Weights of a small GPT-style language model, trained from scratch on English Wikipedia: LayerNorm before each block.
MLP neurons of a small language model. Each row is named by its layer, matrix (up: input weights) and neuron, and shows model dimensions 0-169. Each number is 128 + 24 x the weight over its row's rms, rounded and kept within 0 to 255. Numbers have three digits each.
A block is one neuron, or neurons of one layer that tend to fire together. After each block is what it responds to, as a language model described it from the Wikipedia text at the highest values.

L5.up1071:132131097153133109123122081104133160129125125096181120126121113101135090109139128080130125141119128156104146146122130140104139116126142071112110107144106122137116141137108099143117131120158098117152111165112130194108128136119133186192114084143133104150157117141126127127134111130074167106122143129133157150114069150103112140113162157118081138150101122117121125137157125138149100143124101118100130110134118132120123096134107153178171113125122139128162122131104114161145143085107132140158147077145172142135132130
Responds to: Name-completing word pieces

L3.up862:137098059148121087122147119121129162149126119127120133118159103102132133117190149113114137152108110123205144121083137154114107149123129140166156093153094131131079160146127105145100163117169139116162119106124103114151153068156158108155156159088114127148117093100136148122118151147124142124132158131133118149100116133099100161113111115121151172129111109155110116154113125127151126102124129143108127082146116119158085179115092144148132155115110090163112126151125070112116124120113116084158122152111136145116141106
L3.up1312:118127069112125088121122097165125128152136144112102129099115105131107151124100118116142145137149113138195105176079096129083121138097106104138117092098126095119129136105169157158119134159113133171160106170127150142140112110122131157130115182137127149169117089116134113098142115119107134124100125115086147155108109075133157147094172152097150123127111113121162143141110147101105114107124133162100117130110086156183145125135106103118115114125126148158142101159126124109146117102147140126177174173118130122100121119
L3.up1414:108135111090102089136117137136132157139144089113139128149146156130145160138097095099106113095123105123152134188116082126147150142133130136120134097154141105085117147127144110159072106131110131129144145144145181122117097117135117108137125148124153141138096122113133142181115150166094110119119176105107116136115156165107087128101107166129150127166121084164100118138115074142144136157120123153142129168114107086145137172130133104147114125114179118092118107169120138122095152105096144088147126132146141068137133145
L3.up1646:087127124133105105165102083113126135139141146094096129137133141125117135167151096125172161144132106141135153129111156104127135098125138155174166098139101142134093119165079120117146087101114128130191135117116178105150153158107127143134117127114142093122103101135117137145122095142141104172118138143118105081112114145095114140144147162080154126146172164124100104134131108143088093107141119151158141179103133149133130165119125101134129102125124152122102155084135119165111148129102153108185120112146128117129106100
Responds to: Anaphoric subject pronouns

L3.up647:110107143105120084149131112129152147090146142111155171130142106060129086107187098119173139103131135144181107163091121154139119139108128112117140109127065122138123156110156119093126129076174154156163120149135170116150132090078114143142138121158091158168141062156160117130128118128135142099132118110125145119173078155131094145124157113117118150161125112125121127143125118172139109138102155133157139080123105120169099113124131174118086124132141158124184128169153135110122128117132130101137115097109155127159121146
L3.up852:107127132124165129146111131162135166094152126179124139130165153115138132122140081119115098087143104112156138148098114139106102089130117118096095141132122078124163138109112137134122158130123116152103139159074116105121123141121096154176136165114153143137116104145127156114125111143091180118147102122138136083132112167113091119075128162135158140157147131136109145154167146134125109153152159163148170093147127081152130156117115168148098132137163130153094102132139084120114157121111151181172108105118111131130118160
L3.up1277:112099104095132129153138093128156150112172135121124148150135119115161152112147111100186136123139113135113091201106096138119117136089141099166144143126154144109145143146098111139143108130151146137173143134145111109168131101152103142143121118166111126103153132145139122158103135129090156129125122140128180103125039112122100093115143138127145135142157127150124126130115111127129110153174100181117135122073084143169152162117124148103118091123125134139087154149144103146132147116093133142125124118158158131152110171
L3.up1707:130100133127121129118109096155113117106147146102102134122121152099152091176136080149191149100118143140156112124080145120129074117165108095134167112143142182130162152140129094101107183129112112124132128137078132132116156106181094150145138116113140162136109160155112116122116110182077137145099145151125157127134134157139125093116138165106111135123133167091150145099098103119130131134118113141155120093090110145147144150081121132154155116174098139121122156115121084138128132089152136114171161150159133125166131133
Responds to: Year digits after first digit

L7.up13:108133131136155164139148133158106109106140168110134161096158116111105134121115093126096133126146125147140131098123151116160151085139104162100154121080112096143119164128118144092145098070158135176127149140154133144157093154162129137091120153081141125119145149117137106116095097108088175140165128138145131130086127159137142135090160145082122114114136144148133124134131088102149128151131139112157083129108123097148107104115149165126114128126189136153113111116133137125135102124132128098123145113124119147142123097
L7.up70:139131097152175150146106132139118132116127132168096170107116128125095082131122141132122154134108152111132132108127106133124106130080135109155136119112091135103097106141133121087102137161078122204192113098118162117168107137114166162146147174100126080111154106131172152143132108140170103140147153128096157108099121124142124117119186160079119134109190146120166123113150132144122152127105103123123121129117160122142121143078164142104123127142089125101110143124098117116146139104147110107148122128118114152144116172
L7.up92:142139138149129138157139082102115192129136176126089139096117148105134113115193114119175137153104158108097172101127131076096090106120148144153129092128130157158083125093128122114130138143131143129139145119115104063129128168113135158154118132155091148158137086129149126149111103107101142103179168097099144094121141129145118116154149128105098151116152147140146116134117125122139140115116124143084123100097132096113087106099110135127107163119114076157145154115169122132115103138133141182160147149141143134073142138
L7.up149:124105112092095120143107133150133118105110089128148112138099120140152166120116158122152150151127138119106129122096076117121111152059138158136163142112155167118119137095107102049110156170129109122108097103155143089142153103147119143120146122082138117157188119123130099110149120124138110157135102154126108153142135137115125151157161111108147151092141136090135171157133117160135179055086127133139170151133103092142163139146160115107183101109116169123118128180103153125160148125104120105116148158104145103128118153
L7.up451:155132107142163092182153100114112188124132140140162131098091147085137131123130153114134128163147159104178146133130092149103145116132143127097147108127119110124091131137097114154125137125152160103142156124100171095134098137088112159128142110168147133182133104091164108130126124143119125114129137127126170121092131139132124129125096132122142145092139143125104106146106082104124101110106128101089149084116118109114105097116092117147114148147123138150152178176128163166126104096101148140096158148168115173105175142
L7.up639:175136085133082106119143129108104141132172163119142185126078161169147131155194131165146143117104134107158111104131120121178096151092163142159138144148087136089151122115131141140169147108140173149137102077135119129121121130140126140179122124136130133134125155165144127119153122116105108161159145157108168101100096109162082079128125154117141129142136122139078122126113113127120139109137137138131110126123124123124075148115161136147129135138099157163140173131123092063151153104133119127161104146115161145130123154
L7.up660:154142105146156163141160112096064169121120150145153123154144154134150121113119133108130137143089128133116164117114146104136093155150109128138201149150127123146089107098120118107149152113107093157126156125072133154153115184130178154090122168128142150117162111132107135140091145122101137132148148089127163110136116083073105128163093176107146105154085182176166149133129111078147138087104108159114128106070085109152149112139120133127146086134125111128106138116087126140140132135118115105154131107142138115135119177
L7.up739:154154116170144133170109114146101174130131141083132112124143084144096126134144146144149174179123153112148156118148141109109137154121125121122161133178125126130141089166126127126110123149109115153106134119118158154135112131160109162126161144074158124134153072125156119142134122130146136132094185155085161127099131112135115120146133135121135104142149194175161150135094115125137111094097152167121103164129122126130144128121140148114124166121095134167144184095124092159109101106134077143123169120154086141135111115
L7.up1092:118141153117090106130139134143097170130134157147172141098102122149131114168102124131104125129119152155152124115103102132148114135111116138113122095139136136092133149140098126118128124143116133129137117094098181105151117159168152155133154133132104109121175115113161153120136150168145085143136135108123141135124157163122126091164172146127154102128190121113123163155121063164110129094111090123141136120101122121165123126101115113121135122165132120114136180141120123111133132111144145132106124115145156159169176150
L7.up1209:157153129127130117164122106113140144140131127096117130155128111134149130156107121150087143139091133138161080147159103084108114106148083132129142125113113116118127130136123085146139126148105130158112115103112091104145100085158131122120108142109111153154130084127089169175114112108142093133131136130129107123072115119112136082105133144110121125102177112161168136146127137096098137073073094158147116134111143164174090170071067093131113166150153141155133184103122149127131129123126125097080155130080104154140131143
L7.up1235:137119105122145133156137134141075153110132147143113159094136098147143140204116066123086137149139132139151103144131128127117089176147092096131105150141134153153097130114085150131151142089194153161139133075079146120112145086144129141111099113090100099105169084140127121170143135136129153157131160120112112098110130111106125095101147121077142114162124130141122092109156132136135152131121095174136132145117100124170120126112114146088139166143129086091097125106101147138110092091139102152105138101105103131143108129
L7.up1487:139095087107126145128092111104145149122140137136135153133117112111152136133125101161138104126141114143139152117133110117123079169103097139108071130102123139114135152079111105129145153083081095131120120111145125137123156111106092151179154151083113101141175145126143136143165090127119106147160157122131134135075107144096128116112184135109094147083125162145158125127165146156135080101106181116163165145121133108154137125092123129136178100155141099107148178126119083152138135143132090147128128160129120122118125136
L7.up1604:159167104141120089132174124141110128162136121084127138089147157108154095152116155127167128184118104149118157109147065104109132133117096157163122129150116137123142127159078121127148152143092139173140115079161158157112139137105103148120100102135150100146158108148140122130116134131088150151128117118095170149142159142162108091148109100138131123098147144172120149135140075161096185115125148134096161121138109109141086125124143092122088170122113109112137142151092129170100116122134116122127161115131144135129158115
L7.up1745:145110136146096165145149129114119174142134119111098131131168106158126110120135102131126117109123131142125178163119109092174112113127112121145111133149109158153112136125120109120113139100110132160153136119146097083151098124109146130117123127119119108117152133156144127159108119128082105118117141109081144105128124143092118095108129144110116122127151137135132149149167084162132170129126134155136123114101135119130131115154153113119112142134160121127131194127097122110141185089078104140126125135091121096089147148
L7.up1838:162119106136130130112138130133144123122160194096127163101138092148149144115158136156146145136175145135081158112142125122134141135117145146109109122138160161147144099137084119125120153137108108122123088091137131152147116164146129143143149081138118105147175124132115146135124106130155089132177158118118156135176146118089117127133132124118073135118137143131114087101182132176110168094119137115145154135081154157156137160127124105114151117145166121088134117126140060191141133126162121105157153130086116145149165163
L7.up1981:170171140128115132121159145112127148103151161147099125120104128145146117107118165155131131144120106127140101090121167091068132103112110121137125118189105127138124094146150119117110127116158139147140065099132153108141105104121086111134144139142145134171166130108155136152141127085130094131119155144146180125149092136128137129129164148085174096163131130111139168088130095120136169094093116125195156139121081108144113121142116132160135149135135091110140131113134094147141130122132116132133105122159123169111143119
Responds to: Word-initial fragment after prefix

L7.up114:143101093158147099090140082110135069099125134104081106152117167098164104143149103127112155071123130158083106127108105123139152129075084099142115129106122099150147155087077162134133124132071093159178139149110162111156136083118100128106116148168104157169130139087173141118124127099125160088122114150117129154110140139137098122153129125121090180166138121101153078100147130128118112126115119148154118162112091132121153121109089131108163088115100145120128128108152144185120135161134154105130190145135137093150119165
L7.up467:121151112113152136090162103111126104163125136109159139138133111102109116168082133122097111145132124133108134141143136153135111131165100112111181124136110080126106106128150144135167114128160111137114103150126108137149105090127164137156119102158183117146128141121124160130135108145126164114129136133124174099076100152119136138142097128115111097129171146175151095128120132123141127140117135153111173141130078155143121123109165121195156127118139102086152145115126128128128144145120066102136151148125161104115142164
L7.up520:170118190170207132131116093128183120093113121113144085159134106058103123115130145147142185113116143142166137080124153100120126166130116157097174160143138136137104118101124119116098104105136105155088158132097135122157117132148125139136142114099138102150102080111113131143155148121111130109112166131148153102113099141133143109127157151112092168140167145081105093136142165110132129138091123129149115089087139106160137128153070141111148143133136139134153127139127115140173098147078134119111107091139123135155126127
L7.up534:103154135113127132107126111140120100122150115122081131117067134109153155107161119152148119155110149162099127136095112114150123112135102096130158112136104144162146149119143115145103122180141105121118137128120126138142144160118123123144127122118130116130130128113098110131154119084123185132140088120125126118125121143127082089139129150114144124147109109134104116122124113119138144147104089163153157100137137176142124116134104118142110091123151132129159147165164082108163136112120129154109099121151117121103122130
L7.up731:142115113145132100109161076110127083100128107058133126094096123135103111140111125126136124118151131141130147129113114143130142112155095082105122127134097097140155136120068139114117088137128109141149123188133145135149142124117127110139132131128092162118128126105116153133161088134092121154141114112150142134093100150094092110141132152146101133132142133141127110092148098134149102140164090111129155141122093108113131099099092142178135111099108144138143110128118125132155135137093134110162111105115214069126125147
L7.up788:098138138099130132117126107156120126131175160062136101165147136102113070115130117099190141198130138150106120146134107110156172143113131120175162111136126164147080088135120133129122147126119111145134140186110147135151126148115122144074129112101189137186170100104122145131150137096071138147119113164173163103107068104132082097098126148087152170154127125103104090161116094105097107112128138191112140111125131111148125156115078123144156126142136143131141133175120123153144094134097101097130091133120140119109107168
L7.up818:120128143158138120081111134156121122108145150126139147129119144080169109160122169105132157076097159137123105111084125117113141129146125101111104109113096148140117129093132127152117146110148108148151130150125128121122125122104170129083149166138137126150129112066124144156161137090087155120107131152120137106103117117098155125092102149103123139156165112131130102126123128112167118151139120119135121119105158112130126120087140143125130123113136164111155151077137082106126103127078100162121103110103155151154157095
L7.up958:098139118113111108104151109148176146146106111110098117096118138141188113104126103149105153106165161136133149174090067147166107159131091108158157097123118143148136137133082129118108122122150132146155122143131136135123157066104122124180105145102123116184113110087113183140124127163110167139112099122121132114106065122100094087115137137118175138159139122146137114128128163095134108141128109154162134122156142140159148110110122145114089146149135096143146152129113107119142152126049161132166118092141126117111125159
L7.up1126:082155139121120157113132120145052114117159145070146148112109177105101132168122145093152151146096113132132110185104128084137147180144135132112100107106105129111102166088113153156137145128155110122157120129126144097160105165151150156144161086095165117143139122091129151155136116128055096125121122129129150099113122188097130107135153215116132108146155146114106085110120097153133106149142106153137161098124099152186113122085113128098154130107103149170113139102124146152148136141156131091156102104171157112153114110
L7.up1170:123142166131142123093077101141164140114129159139137148186185125111159102178114116105088186142131078182104160135083116173125118142131123091153148108146130128112093120123116138142155120161121106155143156143101133144135117149159075151106105111097105146125137148120098158136141147137124164102101124137118143132127144142112096136139141117118148140106148154122130143082177147075176140127115104121172138159123103088150116118110095157129160143102162135134143128101152128115163166152108103151131130104170142095105079100
L7.up1236:158152080160160126113133091122129111135141112068161106175148115105139148111151093062108145123166130133137154154124153177135144108148103149094141097159117119121104142112103123153111165120082123124123139124146134160115147125094170157138150154124147136159129121100134131135167126140122130144133131135111139122139137161120114133112158096110130147137113099100135093149093142109145137148129108125138143170117139172175103103127121131137105126120131136167083132110126099134119158161107164140138151141102146129107093096
L7.up1275:118107126127120136079155108096095077128149160107143091134110120130103106122155118090123116129132101126116128122077161140168103149147076156067142118150077137151103179095100124166099088105156128155123128150138118083153098104143093158114174144129138128154153118098129121130159057145100142183108112113138114129116111137116119129152107129114094129189130161087098111125141103109123125103136176113179099092106120109145109131129150128102117110111108155117126133094118104132171165119139144139136130162140176087134143172
L7.up1476:118151125151117144125141124132146166145126119126128119142129133148118106104140115100104107112127110130131143131125163090119111137161151112092089140125125130131143141137151146115155144070151140118116107150076165173137117117125112164144093135128126138147123060147078139105150103166096160177144132113126117119107098111135108132123119112085182138128151122159096122144148172144109117155160127172140145105117106110147137103140112162180129155135082110155098089142155060165110127127098165135142166115147137082142128153
L7.up1695:134143177143163124114134109137126119114108112140094154122158142140097096132115112136115163116165153163112107118109100121128081129107118137118127111143075125136110102148108128126119161125174132135111112137148131141144140112141148169118125141116128125174135114099129152145108118131111119094117091144165151121136122134172129126126125148107150167108155099140114168145104123119109142180110144122123126092161104104171123154131037180102114173125141128134112142189133163152132128115149070128136141125143104120115113172
L7.up1865:135091134125128144156161149133181083145176093133117144149148125090124121076109118133112139088153117184151103116126154172132154118103127112123091151101116086143207162106157162152127129122141105103150121124095146148145103142110122140123123086163097160143148092136133165125163094116149126158130126082146124130159111096141106135127110096114162109126148139115145087132164190132105121174125142109150164127146129118159159130162099147119115131152091098132132124131132130090110147144128149105136140105111142124095084148
L7.up2011:147112102140139134141177106143111136132098111074128076133152137134122101201139143105162115104157154069132103167117098104120108132134117149112129136140117094124135151094086123128125094123127136118129136128111131140181143120143120082142111128144130092116137126110120134134132133106080139134097103109118161147158125157131116131112110116117144120110104166185156116078148082129114080168174147177115162146118124169155115127141117114137135158160144131119123110102153111130117112105111167125153135137149156156153109116
Responds to: Name-ending word pieces

L3.up732:095152127133086132142099123134124096099136113134102129146123126116163098094104152155137126125137168114098157127126111144097168107119176154100111130155106093141143112135112128111112087201148117130113110175130117139162132159114142166181166111111141074142136141119128122103122101116097100170117140122116152086098099131137114134090138144080111076107152086138169157147101145104156132117130137181141153134142145143115131121139155121148145129150156112148112115117121151150167107097109136130101135114155164108113117134
L3.up1060:164110129126129124136143124145116113144144121121169146096124140098206110156132095097132139151108125136119112148168105137121154108138160157132164135159091106159132129138120151088132160148110082123095113108121139093132165131139094135110158142112138125082141107124129081100095126110109076124095118110130109132089159142165139126119136163123136114133118208132121187129143087100147168136102128084135135063137154100146125136129130125156120138133114156105088175178121140141109070068153103110124112135146182087109098174
L3.up1872:131137099152157133118119160137124130132156141126176148104104142123124119140135094131117100107141115115143141135076141111140131102141121116112138085107125141142120071125129117079105153155116125128136092129078189132132108099152117186172156118100136147156118124119122121157131116108080141117125119134180150148084158126143108104071155157122152116122100171157128103171133145133127164161081140137079144129137122126167126149111113134108152129134109102161133135137118141125154124169134152145122123118153141145168162132
L3.up1916:086133116146091105152132071111122125127150130136137150069113104125132109131151113126194146114119109118134111143100161142143124114140144119136155143187094141140131158101075099105120129160110118148151133082145135126127130076127081144167135130104087071142097116158147086153191152097158129153085115126138141095071123125118114115109164146099153114116136142122169130111076111130105139130114115130087137124144127155109138100117115068181151136142153114153153142151116136117135161103132129141102142132117137152136143152
Responds to: Capitalized "In" openers

L7.up195:140113127139119106152156167118206129159102105152127119153133112082141123059101138085090134136095140133151157150099114107102123129164125179090105104124144103156093132131105140136154102122167112140170123159119133112124134130134108132132067144096108164184139108069099137135142123093119140163125132130151130101112140130129124095143099131114136143130141141113110140151101151153154128108124136151123152121113159110136110178150086154115135149152105134133193122108115087126123138142113116092139109153175121095126122129
L7.up260:123125144122138154118150112115114121132128123139152169128104150123147109123124098098086099122112123127098078124105125087123149120149109164133089117094155100142136110125109098143114109100120147149140089115103111151111140155143150142099117096061136139163142079096157106108179127090127170143087129124108129108081115149102111120166135141114166165158165124100102097125127145113184131157137147136159151169128136124148166152139125120128147154127131154144139161118129144074127093139113168133126139091137105139134143119
L7.up366:134168149132133112114146132120167119155117122101132142172146152122099077144158155115147128123129106117137114150149117134118148155145079147091115142121071131167088144157109100080194122117147086144154113137162121160177153172115118147145112113084123175195096139112125156155160081096099162163146123129102155140122101161088104112123124126083103062142106125131124131152146148149140124146104086162114146110133119126141160140149097142130132166122121095158101115103168102142090136130131146101136164151174123100136130125
L7.up404:147127117161136130104118089129109129145132161094142125102124116125081139174119132112136120143103101141143139124092085118112157168127119134126118160100127126142083121106111139082158140117163128165160081119139137111152139150114097120127101105087117090166130128096123121127165122133106104152105157105104141109155073187124130092134160111131181103126138121091123133120161129071145097110072116120137097099114135153122126106151110115166159092110091111141165094120126142103138136152123098151125121124160115120140150105
L7.up415:123106157129092157136115086105115097155114143115149120132055157110162150150157159110144139104095121117130112181104118075075168149145080184123079125110120145124128168127112126125166176133155112145136096088123151154161105161111141141129126120081101151161099111094124153156104147105097123139099101132137151143100127152120110083150145146105159167154159121132120080106114130143156123107123149152148148115118113170147131181111150125120163149114104127159118141104145101127100083108134161125157129138152127124127160061
L7.up512:151115176166150093115127091139135128115149130139129154138124092115115112120092122116154121157129166106121141157111100087162173175170157116114111132112099180152082139154179131132155175086153124115132129142113121148135119093112129195122109141134148136175156129120134155155153130081084173111127150106130174117100104169126127079123125106141174128161133162130103109112154101094091099146114111157115152122102150143114093115143101150143168109108096166138102121138116131114138133134135134125130131104139115104111124171
L7.up593:098149169115139134106128136114136085159148117130117145141104124085148137129127095108196129128127129104155132133096123143163085131138130090130175095128123143114096131115128071130124148136139146129159115123166121125143155078136129138087111090122122127136169113118138142163164098120080131154157139130109170146124152126129140106134107134113159123151138142181150106059097141137176121180139103127093148144125158159131087132174146112148146111150159100124159143138157151123145112100110124142162109150109141081117124078
L7.up736:100146159165122123108088122121115127109154142113142140125147145089104108116142134081126138116130139156151135111126133092161095137165112126111169097123119126121077121106110104138118113089133086135132133137141127120139131106162138143139093135103138121159143131090126142134118113136107193139077141134156140117121082122117119152126109112121143163102133103160082107115140121137146103153071081156142125110145113161110132128166139122121170183126121144118162118127139143152133137146110146119138136136094158133144120105
L7.up901:151094167173139109107130105091184105150126071127117124156116130176116140127169102115112153150119130119168140136136113111143115162152055136102111124119102131154142124154082124146146109114188136126153102143101150177195141143159151133140106165123076153147108133068118146133168068091099137168105150118129161125049110154079107129153144124094146143138136127148116090131139153144136127142076099144154132175131137135141137176135093134108168148121092111150119118098140133096101130145162139115149120126150129151132101118
L7.up1067:110110156095108102097106090112138104132140049062145145109097155131144133167156151105146129123117150137132156139140096094125122174125102153143089117161144106111104122142109102124127167129193108155141109097128131145208129097119166122162126145111105158157119145102123146155125093111113139124105169160148160140092085167114115101128121170071123155138128130116081094168126147119143113150149080136117131174116126168147132149128112122128162148159111109162122130109107120125101153115110118079136125174141174121129136122
L7.up1419:097131153100160098085094087122122123145123129085138138123103145128145115185134135138153147122136125164166138193105121152134123131173074123107129107165151157119097160098138120132151153109142113166152124155137131120144105136155185128151146092103156137172141095151097148151135114129067118150108156148128164096094099192129126149127162127069136100145143135126117101122139125109144116086136096129113121117070115169165143135111086130112130133136072153141138112088097092136115125121099131141113138117146135135130145104
L7.up1503:150165143135112076129122118114142100101173088101131115178174142155127112127158126124116142135107130121147108112146127095116115196161077168123112141169094112096095154144158117140119151103124106147159091114145123129132104096126172138099145128103130123179120104061099135139131121140127125102170140107147133136124098124146136070157102182112115159111122127128110166118106128116168179108143090129118173170125095156109128140150116146109132163118145163173106134116124123190166114112139127116131137136127153144109094169
L7.up1601:144084140138140134127136126131105145150106126108128130098052115136158148130132154109149171134111133094153150133126101068093124163125110120107090133142093128107104151135098109134144133095149083128141150115136146126202132151124122116139136138050083148155128137083148163124137106113115126140020182113149154123138128151098111122132140103131169180114147137138132117112122108140148114127049119126151173097128124105113112144127083146162143121117086094152145108145103088130115147116120154089181119131125143141144138119
L7.up1637:107097164151124086111146086171157142125122101078089118169157125152158143108133113129086162133134126139148098098119137119131146137134126118135149136182116126160073130142087125153118127102128145123133139178100124164114140142156111130155107138110152111130151150089126100125174088115130187125126130109175124094080099164110125086127141131066167131125140117114144105110114098099129136123116102178140153103122133153115096150123082162101134133169113111123078135159166097118141146143095143109158160108160125107125123139
L7.up1713:128155150129134119128135087126066115124141121145112129145126123116125088137124101150118160102123146147147135119146125157117147158156084154119120113141099139077114109146157120141110143140116134100124115143082138110155180124123098129093096101093127140168177143086159158120128098137130112138108118127084136122057146157129110076132152106074186148101146168156159151154163115153142158154079130137125158114108143135102128134122102127148177152165134133134132091124141121153162136122101145069173178170111145158123095115
L7.up1933:097114156125103134137121136126142148118136079113139160149150147109129098117107089100097174127101121115152106126177132087095127144138125135117100148137120150119092129150150090137114121159199073118136129155131124105158161147145134136117112145097122159164179154055127153151120120090142155134116188100112123077127080161115140103147129129069183165165157150123150145112091139151157137143114102122159156116178112113095093112164075129136158157141173149154141101125159144121104133108091147105147113162129121104115142134
Responds to: Biography subject surname

L5.up490:114139178169137151128157115131110105127164161057120138143151118090092091147166142058141120147111106161127126123132102123102138107147117096139132134131080157147086150118104098133071147132125103158162148139122131129125126124132125166106145166123110163131166112102124127132155101133130148120108150130155156137079076146115134133093121139124145161089117124140150135083156078138167085155091127119149087127128106088129162155133137153142118125108110114157142133139150123155128134099076097168167133127143136099140096148
Responds to: Proper-name completions

L5.up526:126136097168117102158125136129094108138102158134134127166135126105090158144147126117147143183102121137112095119165116132147095147178186118169115156060083085149149172122086070127055131130129118130130133112167108141103127138106086138107112156142155135182165114114147150126104142129131129172138127078076106133116137104111138150150133131115155146121141105120138148100113092104109145082131151139117119132122111157140115133102135111110127169116169158155074140140098150124125119131134123140132137152130148157119118136
Responds to: Split word fragments